{
  "vocab_size": 8192,
  "norm_eps": 1e-06,
  "beta1": 0.95,
  "decay_fraction": 1.0
}
MLP neurons of a small language model. Each row is named by its layer, matrix (up: input weights; down: output weights) and neuron, and shows model dimensions 0-191. Each number is 128 + 32 x the weight over its row's rms, rounded and kept within 0 to 255. Numbers have three digits each.
A block is one neuron, or neurons of one layer that tend to fire together. Before each block is what it responds to, as a language model described it from the Wikipedia text at the highest values.

Responds to: Second piece after S. Word pieces right after an initial S or s, often following a hyphen or slash (Paris-Sud, Schweizer, full-scale), plus abbreviation periods and number spaces (vol., No., pennant number 40).
L3.up277:144115109108132052137064123065141162054122112056130121045165186095186122105160089092084076161174144126150069108139118142127104101140122186152090112103129109097160178105144136132146187111110131175152080169095133155113146148079130117118114155097144114098157133126122136089143150106170128125153157188097082121156100158176066146153170186106153089152091108118063153122086160162118148127133127119156194098135122139141090143099162087153111104121148114143157169136136136114159138136149125102105164085112198201120093108167124146098101108095146189158115052131143142082133109141195155142
L3.down277:135085148100097164141116181155166130163182158114100086093178159142101138136092173114127144128120045158107164142164145134104131099131139117133105177120085103081162094092129123206128149161122150121141139170129144132089131097172188142109078118180158121175109163079144163138137093121106086129150142121099081119121118102059170141074154180086195079154154131175143165175102115184088081066054118101194141104139172133132117179094121113103122175159091061145154108149113130192063128096130131152109132090086148159158117094090111104162093124122120113150094114115103145174139133075118173099
L3.up315:108170072096184143086060142134118154094195143118112123095119111100120105158185110187058145142116144130127122085132114153177155166123169194133093136150139145177084168125162104096145149130094135111106107109089066073115131182145154139098163142096164158149115128127150136163130132128165064157153161075141104124144137103122145128092169125167121090163096138139175131131135195155128137150107143082163150110177177083148141149104058126112124129161141086114063060151161118134151112192043079181076169141100116097121077159116137105131125100145097135131071122108122151170183088135095099067
L3.down315:178097176173108159148144130112072098135122151134113142102120128164136124189106134155191148073117111093143134130081123170109121114097173141144165164173158109142133082141175159171066151131155098118083152165180146119130158176093128175102161055131134126126132084108119176146173123038073120077086123101064135059145117160123179184118120145198079109139088098122119100112163152085178088193122114128161146131123150148149114156112099101157157126122184138096185158086135149104143152099121145074138135107075142151143082063077100087131069100093158150141163120140100095109090149152136109134
L3.up340:108092160137155097117104110113186127194103102085142081081143107097135162128174153148088154163115105170157086162123117149148112135158141162164101153145172126118162175121108131117125172065167155123110106163123114156142177091056160118172128143115140119120124152120111135075161074163094079109094150148126125146135118120121118051113146134086107144132157153128140077171102160128190188152173138157077166126127070098106106113111091088099189103092110171176067125036137156167064197136121168135106099162108118158143106137116130102167042103150108176128094129088143136089101122183158152075
L3.down340:123115138128097166087146155103150110134125140121095172158114153089141100174093163126160119187192165060101118156071119092079090149078092123099112095122112129148166213108137172098109109089129132138148122103174201147199138145155078177199075087097108142153102113186169141144099112113134113098120114180146136048116124116164176138098137142159117087129073121107098094130136081150180092139160140098167132090104128087114134150160113145129083127135136083137153138133188122164131111153067113122154106096087088106084131143145149185106137160159137155084132108139190145136201140062084181134
L3.up473:116136092112101153119085127106154176156134098090138147082094109124150103227163185134101101148114065119164154121130041101128168178150092170219087196139132147138118163155143116170185179127126089138130159129133115140069139128071205100146144115142139102053128129114134077153122070122082112119171100137114120092126142130121118064130111127146102104109134067104126134148107128142138172074112130092134137112105095105121129175141075151111169064117132133135154180085152141153156157200190065156147123114183158145146081109121133111126124120090132152113191095099144159106169108134118187129
L3.down473:143133143096194154113109048046109130082147076182129083182201117110126140164131135132148151104109138093064074166069157161146128149078178126135145087166137093152097121169171121120158078050120089122144131176117054146141163137206141182194122153142140064174105128135109110106124138150143146093096169170122115148079117127136152132144181146110123170065099149127149103088118124106149104161117128178122085055110137091175163146106142064075131133172130147158116132164109145139100115114101118136134166123146102122068102136154103140132135114061134163157117135137096158182124157134106135104

Responds to: Sports score numbers. Digits in sports scores, results tables and statistics, especially numbers beside dashes or pipes, such as 3–'0', L '0'–41, +'15'.
L8.up94:168121154063098108098100186127091164153132168071137156117148164146143216122087152122140160202121148132181123117175108169169100107143194124132141089111125064071100128120099132120105153119146083140160136153154080139099118111134143095122154168097125102115159082110092094118112200115115173108174157127174179128121103120155140117106142095161101180124151077137138115154115114159089146103101141170078104160118157077083160170166113123147126099095155100100092118125136087143156093144166186081129130105125160112124129156039186148060146100063166053149096139115183175102077145126111140122
L8.down94:201101149112120085141145118074112154166119193126133110139094060210099164114154094164074140127146126166110198106179155144113150145130138107075118130147148171131067148167116091101148159102151116093131134115131184120088104091148059137087115080096142157167130129079157110122140139085145092145157081067107133125086154124122149217139120067130190154089127107121177132096107151124166094086126206102121144074101107110103142146116130136108106152139159119130157126157172118137167157132133145093124112147191125192136142138065123055106160105208142146130140168100096108131130182156117072128
L8.up384:130089083115090117047117164064156123094102133151135150140137101126134095114144130131066125184145151105172107114212128144076122139101149065173162095149175149087126159130143093182128149106094121091171137165131156161137117114172123098129146154094146155092134135127153077083089191175052149103156135125164163151174105085150140145063195179116069084191138101143148124128088106146126101104151191160031067138118106196130162109119106117157111151090110177183104127128087101145121133093141154107143137092113094097143121122078184097130097109183126107123158142145143148141122114120158137161
L8.down384:139110139115178117112131089133116178065125122109240090111117165138116165135110154103105168200099108143165096112088104124114068164139194090135129115113158107090110108195108095159138098083126132133119129159129103138148176101123159180082131120169161105158098061132077138166089126146153116142093088100101175134104163135142101116081161145128132132087160129079124107181125133080093115121135104150122108133098107173165140126145069204101138070139155119167192158130154122143112132153087161096152083078154153142130177172101169116117172120162067157117128168131046105178128163125091187087
L8.up511:144119126160079111118087166088116090147146104154146105143143093199176107132127111146092151220125108160095139146177086134129113139147153108143189104084121102112139078204115141074082114128137191149127137161091067104078170085116103150140187156167076154130118140120051173102091121123149150155108134154143168170119079142154093115019065102178110084153105118169154083136099112089093107119138198073068159126112101158107159099175146159082121104099133151169150119108121092120160130123156143116198127157162137115134098124133172133151140156160110114116152143130112101098120161099141128183
L8.down511:091146185090125118069085103104129187092098158067137166129062192138130145126110093122114155161067091134171175132060155105110098150149141080117126094116089094085113115152141142157160181120138126115137132135107144137044163171103146151088154124098072116107112145108157114130121091073111143100150133152173146057069155131160157137156109147154099135115131145167157166135157108131143176148103151171159083112115089134163137195122111199151098137123055138158126110173123131111159128142066147127080169106147105142137143154090127139142138086141184095187093146127130103119033188159157155184
L8.up824:155107087147108114141120086073186133133129125142153135120094156108154084200079139201133110159160144092176210170199109148182137145182203128130101145092124115106202129141134128113103113090158102102175166101086102125126106091098149136135128099153134077106101056127114145130143090102148132140078107092122137136126065126136120121120134126136181103114145118115162078194119103113145140168122189153135132106167056167076165081118106190159110094165193095141144129109111128178149162096139148120084158184111126168132085102157135085108135104172133076121082109046115134131076122154122116138
L8.down824:066127134136162152142119081147095126140207192095105090121111149162087187157086095098112100138075135126127113112118133164097148119110095096146112160149194143132049132101098122091140114142103118145111137107213143067103129128134133136104137161096126179138136211077139138145112149072136098178099155129130150111135227090139165101142150079138140109147125153154126169044123105091129141102117127106101139167076113136130111157140148147155119128150126091110088085177113105048135109162104110101134118118115144097164129172033188142150123158095142104193124139144094143149184141141185174179

Responds to: Clause and section openers. Relative or subordinate words opening a new clause (which, who, that, whether, often after a comma or "in"), plus "==" section-heading markers and sentence-initial "Both" or "Many".
L2.up486:093080152143155146137135129084147089122159112094094130168163145093111104171179179149158140102132137070135182129049123113149179111132171196062166074158060116096138153098127087110055199146109056170071169100123141142092170131144159134155179067188156080133115142164117149137133167175141151169147094182107129097132059108062153129121141075121111098109089173104135125108150151082132094100191176122162148121138097156126142159122129158171134126134114124149140156145148141063117101128106115154116078065159149145130144092109152110090089119115127106140141159139115091171158124110167095107
L2.down486:161107115129184191114134132115112148091192094122092109076168110139192111152125135124116119200149172121140152121122069114101122142133062136148165146125140180127182166113137141143128164162120150090128106158124117090083135128167120161051185139122134159180121119157164141083117115099152168169166125101100127186164120152049125132128139118156108092141168064149120102100142085094120126094159107149110114058168117115137089189124112074078165122107110117139180103138122094112129165213113116168081151163126104101125165117147169138126137087140128074097081153068112034149136099093164104063

Responds to: Table header column separators. Pipe separators right after the first header cells of wiki tables (Pos |, Poll source |, Country/Territory |); weaker on "of"/"and" early in sentences or list items.
L2.up778:122156111105161101125092155147135154127124087037145077108170104115133199098151142151143181087173128116131133137128140132163115130051183175159201117110109082081146160139130066089159128083138095148152151135106112175067073165108130102074092100110136095112163116193171121181129106162153121132070162068162086174188126137128110168141159164088093160143122108123129148110095167115182164111111168142176140139130109096150093080096135120145167109086086112098139169125085150160079119057154101120132162135132113121055145155146087139114138117138096063140151105108180109154151163140163166147
L2.down778:149133097140102125132186150155144100144135173094156126117125107137196173128097153095154143129124137101145073136120170065204112100082080163126153080106160130117120085147119083053125151058149081189101085145175121174124077084109122142138174151113137148139158080156207117099149110166135110098111121091126126140148165092101061130119177126096146113101105143122114101184061184125112123093128135119140156151148115137153129194131117134139139102161125111156151132158114049169145154119174066158158141130107081105059114108170112158099191200101149130090149080100164138136079145123118119190

Responds to: Table cell delimiters and scores. Pipe separators in sports and election tables, especially after header cells like Pts or Date, and the second digit of match scores like 3-0 and 2–0.
L3.up260:137080083142170114090059067127131162173115148130119160145155131148094088147148130137062162126170150114130162139126184137167122128152091076070141161132147118145080101117121138126144101176137074171175110150115152185096177116116128085142141090161154138069128141177102101179061118079113087140169143178098108135121190142135119112042108085125122090084094150096108099161118117163129124144125099163128100149150099089118133172159142145070112224211118152110179148146095041145088136074119099112164100157119171174158112109110127129138142120196118141160128097116127093117141157162109112108
L3.down260:089164173138119121042169132096133135109139145059166148118145139057136110092149082102151132094137183121105092089170086169131167147073123133144154166156110135052140161135079148155145199120086138149118181183071070192119152148108109113117171168114171101127085150131130133119153143104176122105121135123173120048115175120078116118145205120153110125106138151153135119139141147165162114150111132071135087113101138105146091149116124136147078094136103136185137124187130142144148112168139096072150133044095088099149096195110151174165116119135133149069163096119134114172057114139134144161
L3.up287:120130160124127107100106136134120135104109107112142115112140137103146172122128096088157186147112143141119100084136148133073111168165153159082147093160087107159124101160081087086085110133163092118100163109083104143092138116156126169124122123157095091101103161125126132076089161155153199082136092151121141170171110136126131114151142068090172070140091089127205107212155157106128190169065172139080175166121139201120143143175149130119141144080102096084091109171115181108159119135129106147109156165130096106147166146122184035214119123189127120151152162072107078069148095134118135125
L3.down287:147072114078084077132114174119127116173098176162179099113121131135113098131107146097139094155109121183142160169123093126134134175105157143083166139136147132055121135049127127117146132177162200161193109118159087104136135116134143148127158074111082142102115126175143125157024156080068164125138158175128146088142135157111113141159159126153108144133155108095104111132063113149108149169121156094162086139121135154124106102114125140128085135175114174140079133083122144148102180161164109117082117105201129155128129110100191181109068137116077122100101134171109053200048132113166120146
L3.up517:096106138138146101127139131110166152172119106116126106033114061153122119118123119149153128178157109175153161127151109124114116169152127188089186170217192099088156160136103117107159113148161119179132147103099137164055113075166144155166161108118074112130122150098167108069118162071154090116125114097108108162161083079137123148117127086139093106171131075104101082126196141162105128124095169151077180130082078107080097138078138133095170145099148089176194168132160155131177130135146120109138137136148153091098067097128114172139097133122152098146121127164138131182075127149053120171
L3.down517:103121180093150161136131135171134112076125159121115133192153090142098150128113106050203121137118141123160132145084108175088123086150153144165061072139132089086130122128054162145099113089118151139106082166129171168131084139111126129109085132145179123135141138138185156087147105129092200086092144110162180115156146092117130188103126144152113116148063100117095106123133091130126160155087165174126068136090088187125100117142129132131107131119097127116052177130137164147095147145147085149124157139156187161122074132134127152105139129158099114139059054158196141125107112120134204221
L3.up728:103101143103129158134145144144176128113139040052158082090124132171197146150119126122137171162171130176109125079209142124133156131032121158189146093183164179126144102190143090082164161133137097137171164113107119126107119115154122148129126148105121128140192126141091071096103113108147111136122107117100100109122108103119124150162131134065073120142167067103173097131149134111149155157083118165103098077150119118114075129108126052172117117115142155150109137098145133125116170147106122155086094110159191205105170115129140142169150190158118074145147086183147134127159186067079133127
L3.down728:121164152134154106108175166129110110151083146073193192112120159119126164151070146113155160159130140138137166161118095066175174091146120138136121069174145063138152070187125142067158147088145162101105087117181078115123108091162149106139150099140127142095169093134210180135192112171145105123103128110163151128151131089137081106086148129123089143176053085099162110118144146104108127075164152108154125118151085134130111142125141109160065203158115130113144104095145125148094126110081085140116133103119134157066111159147120113072117141174115117150097090116246131149125084111094120160

Responds to: Mid-word fragments. Short subword pieces in the middle of a split word, mostly proper names and rare words, such as ro-g-ues, Gang-t-ok, post-d-octoral, Ph.D.
L8.up136:073151127169179141126160143145168138128112100208104145139169136090158100149089121132109127175112099071151173131180137069127189170153083119164022149095148121089114101060178160070098132130157156131146134112174130161122100140049082099130117134133166140161165082105126126138094185139130193167136080129130086139122119115143167115089096130100133199101152115057204140060135101121155142119120122119168105080154124119163146165092100103118096154105113102121099135130168087151141153106096126101098101127130148186136115067129134098171149089127106156157119154087140195156149168125103115156
L8.down136:200065112175157099091142112111138174157109121098149123115067111114096168149164147108117122158104076161149109145152146189106130098086218199143172128105159098132134115178131104125093083136131149144135140135144135115126164134139184199128089129110096086123058115157086135081133110108164143166111053126126145140135184090152189141147127151104150111171184093155129124116160098100144184117108111150148176082094121115105136154094157138098131141110174162121126135144083117124128086187062172150164072088109152109139098099105131137101078077122129142077062094070164089132122167178116187114
L8.up396:095121117109146105113169134161162169103168079123108129117137136165162101138145109094128085140133160102146160098146114154152162175150162139112144084125113091093085105153173220153070124131100163143092093159121102101099100183106108213168177149189088173105181109115138094114023128107135171105156151193081149154125114127135168065143142096144089162104118125150118113088133146099153092182146151096143140124129188060081156102089078163091143121121090116135078130153103083146156133189104151127149127105117159094101143147167163046098154103137128107083076124176105157171142144101133145132
L8.down396:199135176141079175147160124067060171138121134150162181099073117107164153130133114103073103119148115127085131117107165102071121104094152113140134194131138118131095131101112142104159137099124140132155183090088174086165194117132187159099102123122114072157191117094125113122155117162158140166152070118118145129102130123123148168146133180114096106085054088156130125143114143120082138112127072122148054121125117207174111109135177112064129178117148178192167106127049099155141100106120157148148129154099158135104123128127098114100132080184166119133197106165104137108144128170075111076
L8.up480:155146112161139113107116104135103158155158119117151088104124189168129207122105119160083096168119172132090131107161096143155142078086120149113193139186145090136130118131209120103136055149080086140096132196087140121122110142131098145146176091145149162114144126081107132187133090113155156134083166114140124182143119100137112118103084111106074145096101127151114145177184164122099113170157156104165107112120165101185135096157137089137183100142114172118099090019071069171126171122128064121178123083166077083118137166168136171100168138111117120078133084114100168115106167150112109117
L8.down480:086152149112161091168152151125140151122145100114068144082134111061146141122120194140076087133150140118152205111117113121196082135159131103148110212109105082129141063158102167134164097165125196122132130097095142106133140121102121153136176107187112127126117115104111058086130082178049123148114093173158122078110100118078159060157101177095111158165082106126146141068169138122131150100086101183116121111106121101107068132150125136167138098136136086117199133132147122154157186178153074161100141144131148173103185116091136136073121120072120175098156111181131151139145162157146141134
L8.up811:063114093129147086185170079054098117151082135091125116058149201098150136185092125056085153147113116181156137137137078124120163154159191097135120099189161109136109108099114106141106091066140123116119144087134149138139154130151106083189149143192080114136172120097119145128091127103115122151207164169096186149135098125154148104140091131121135189114135135129088120102085129146165136095167152102165122131169137122176147093171173117069135164142107139122107091150101121115061146186103122136168202158104127102154108115127135148182125081154102065100163112073124100128131170091159151105
L8.down811:171092134197095154155129079106096123114178149139158127110098123114192150118100121119111140078112131103139161115073162174111159099177110126130176150144167077147068117156156068102059076123098193134146117131092109142128117115129188128165165116107130085136082142128108140107073153138098145175107119124189091112125161150085190104114160114057126176145098128130131070121106177162128192153160120165089191175139155155187101125103119099110141074140109104105121152137056096061181153143118176157120102141147171161118141132143108106101152111083124071146120112126130093131182094206132097103

Responds to: Relative pronouns after noun phrases. Relative pronouns or subject pronouns right after a completed noun phrase or clause, just before the verb, e.g. "plan which will", "car that is", "as it continues".
L8.up188:069101168186135118069141116098131158182175049118090177137108113144111137140094124113054192122136163185143128104081130132125127053153175167117118104124161144130138108126125095111121113121142130173107167142131224141146141096153168139132092133116123139187192125119155171136089127132086099061149131130092147133139154116091146074120049138117125133114106078118135121107184150128146119111077194082130111123135137105075176136121108084184151164082107104225155163125158098096124160117093109167110161141135145179104201114089154162146098112154063081120130103146132082131124116126101101130
L8.down188:127085081143116108153136180084129053127148127096141131140207184171096156092144131124174126126117145032174102127183112155113114160149097070142164114107158060129184116081162184157120087105161137177081140134077122183162121149132120144114160150139120197198062132159155113080108134090157180141142149121097126120155167164080099158116129092100143131104131177111178058149089105129117093094123164162085117124115082121173160092145140169118117091125138124123141137068148163069078160117125127104132148148103112079160113122133142136149127114062180182149139140099149094099090097145136129095
L8.up634:106175181106086150196086136077107159114069100156139096121146123161054154059139122110077147125076105127117152146133077142106152127100087130109087161068090110156107134114087162136030136101141142214136111155161105160147124096172145076161097103187158168156145110141128149150146102126135176137097164140145144075151156106111146116203119133134118120190091171144134101153128095106137094154144155101182171099097118138141099161169142166084178123130130111065198122110139118175133140175126128089126165088080131121174153172138107098109132183105096154149091154127136103100100132154058097146
L8.down634:129117122190182085141129136164109141159159173091146077125098119118196081146126155133105121145120106145143131124085031113151126119186111100142088113079134095168070116112126120156066171182127114084137134171125142138108151117063108188151099101104152102125169086108127101147160089173159150102182166105136144094106110154122104179107148104115104086127158145103083121163126137118110143091094168098174105115128094190150196037139129149154104133104124156106093108125124156166124095143164183119174174192129091086100173105096217118135138144148166098103107129144059086157092149112154160104
L8.up816:155163095112056130128178094072189128153116125149093093136161149111167212137137140178152151162162139100130146137095122146126089178150112137106119110152182154127119173124121174070090150106090123201091134143099151112185141140158121125134153149180100088162126084130104070167166124101099169120138130113114084142090128100155186143127130071154065095109090129161120126124112164110107178064137080125094126143148180158099126128110089067143113074204134124153133131144115091069175117116168073083146068117114123172087171179162119110163078142089120092088118130112178162115076128163112110100
L8.down816:115164155141145153130102113110108163158121143071128099116149108098147100112017202180130126091119145151134148121121122047094103133090181172120127189113127105118121108129114129080174116179110149156134092163080137110108178141117120113157141105069206138095149184122108167082089133155097113103159080131081174127134102132124111129125105140170094170095161129172117141117156174087137118119108152164234125159051051157134107180149130096138068171172118141172100132150087176105131116118196066107118164115141104103132098131136178153109149149146158169119105078116128106112105117131140162112
L8.up881:111054128136115186152123157120121132115135122163135088151107150110166139047110112095121077107090100185055179185156120114052121107133100195087136146105102093144059138172173165046151135131139072107140108113110142159175145129234164108089145101177172153178087124080133097108139113135123141096150136118047135102164145141102166122095138159148112140152140134114184159135063110139139143104106130156162129140145165147100130176143128125124093127139144122117149167113116135118142178112145162138091152217161101131140088157127156054138116117069125105100073081124075148128142153135150112126
L8.down881:174181113137104133135092110114129103181124138103175155128136104156109146117199104083150146132137128093150119158084121108163144109190103086194090132218153159101128190105095083138106192132195186148110184182103171118126139114079135112169107127151121106077167159137115170140105166089173137131134186144158141183106147122114113112140124057054115136108138158115125154083146093099065141108153121143108093084078144127147099074103116130163222175159110087132079108132133139139095115139117135096103101119116112091152143109077115134144116126122109156079098044202113135167149091155125133130

Responds to: Early mid-word fragments. Short word pieces right after a word's first one or two letters, as in Ex-c-avation, n-est, sub-st-ances; also the period in No. before numbers.
L2.up900:130127110099104104091192129151139114114129052105114131167127157151159148117114123091101161110137148133133072089066100108129126203127176177112121156107151110074173188127151084122104101088159175123073100143152074167123108119126175109075143136159200104114122082179164101103134150085129101170135100170051108129101216148176078169141179079174143152086117155071138172133122129124190168113089156145095110109128163169108158093124154119144144094102122160115090131108166140129125190156131079144128123122091083209089136092103072154155137096121134118130121118150155127106152109153105164185
L2.down900:110126125117162136129122140145096106090117159148173149153119111145080100113145116119136122117096134176092125196160119140116132102117074113126096087125143146066098111105086148156153133188090120141104180139158174118189119139144133136138092115079100148128126200077164156171099106154151155106080123130180108151176106155101160104110114152078176077080155075179117135152141140122125027146143163105144159183101057099215140167071123143118093111108167078202067086148161139140128078077132145148109161071153150159161157174143131144140139097106153097085084174134156128159108151127124088072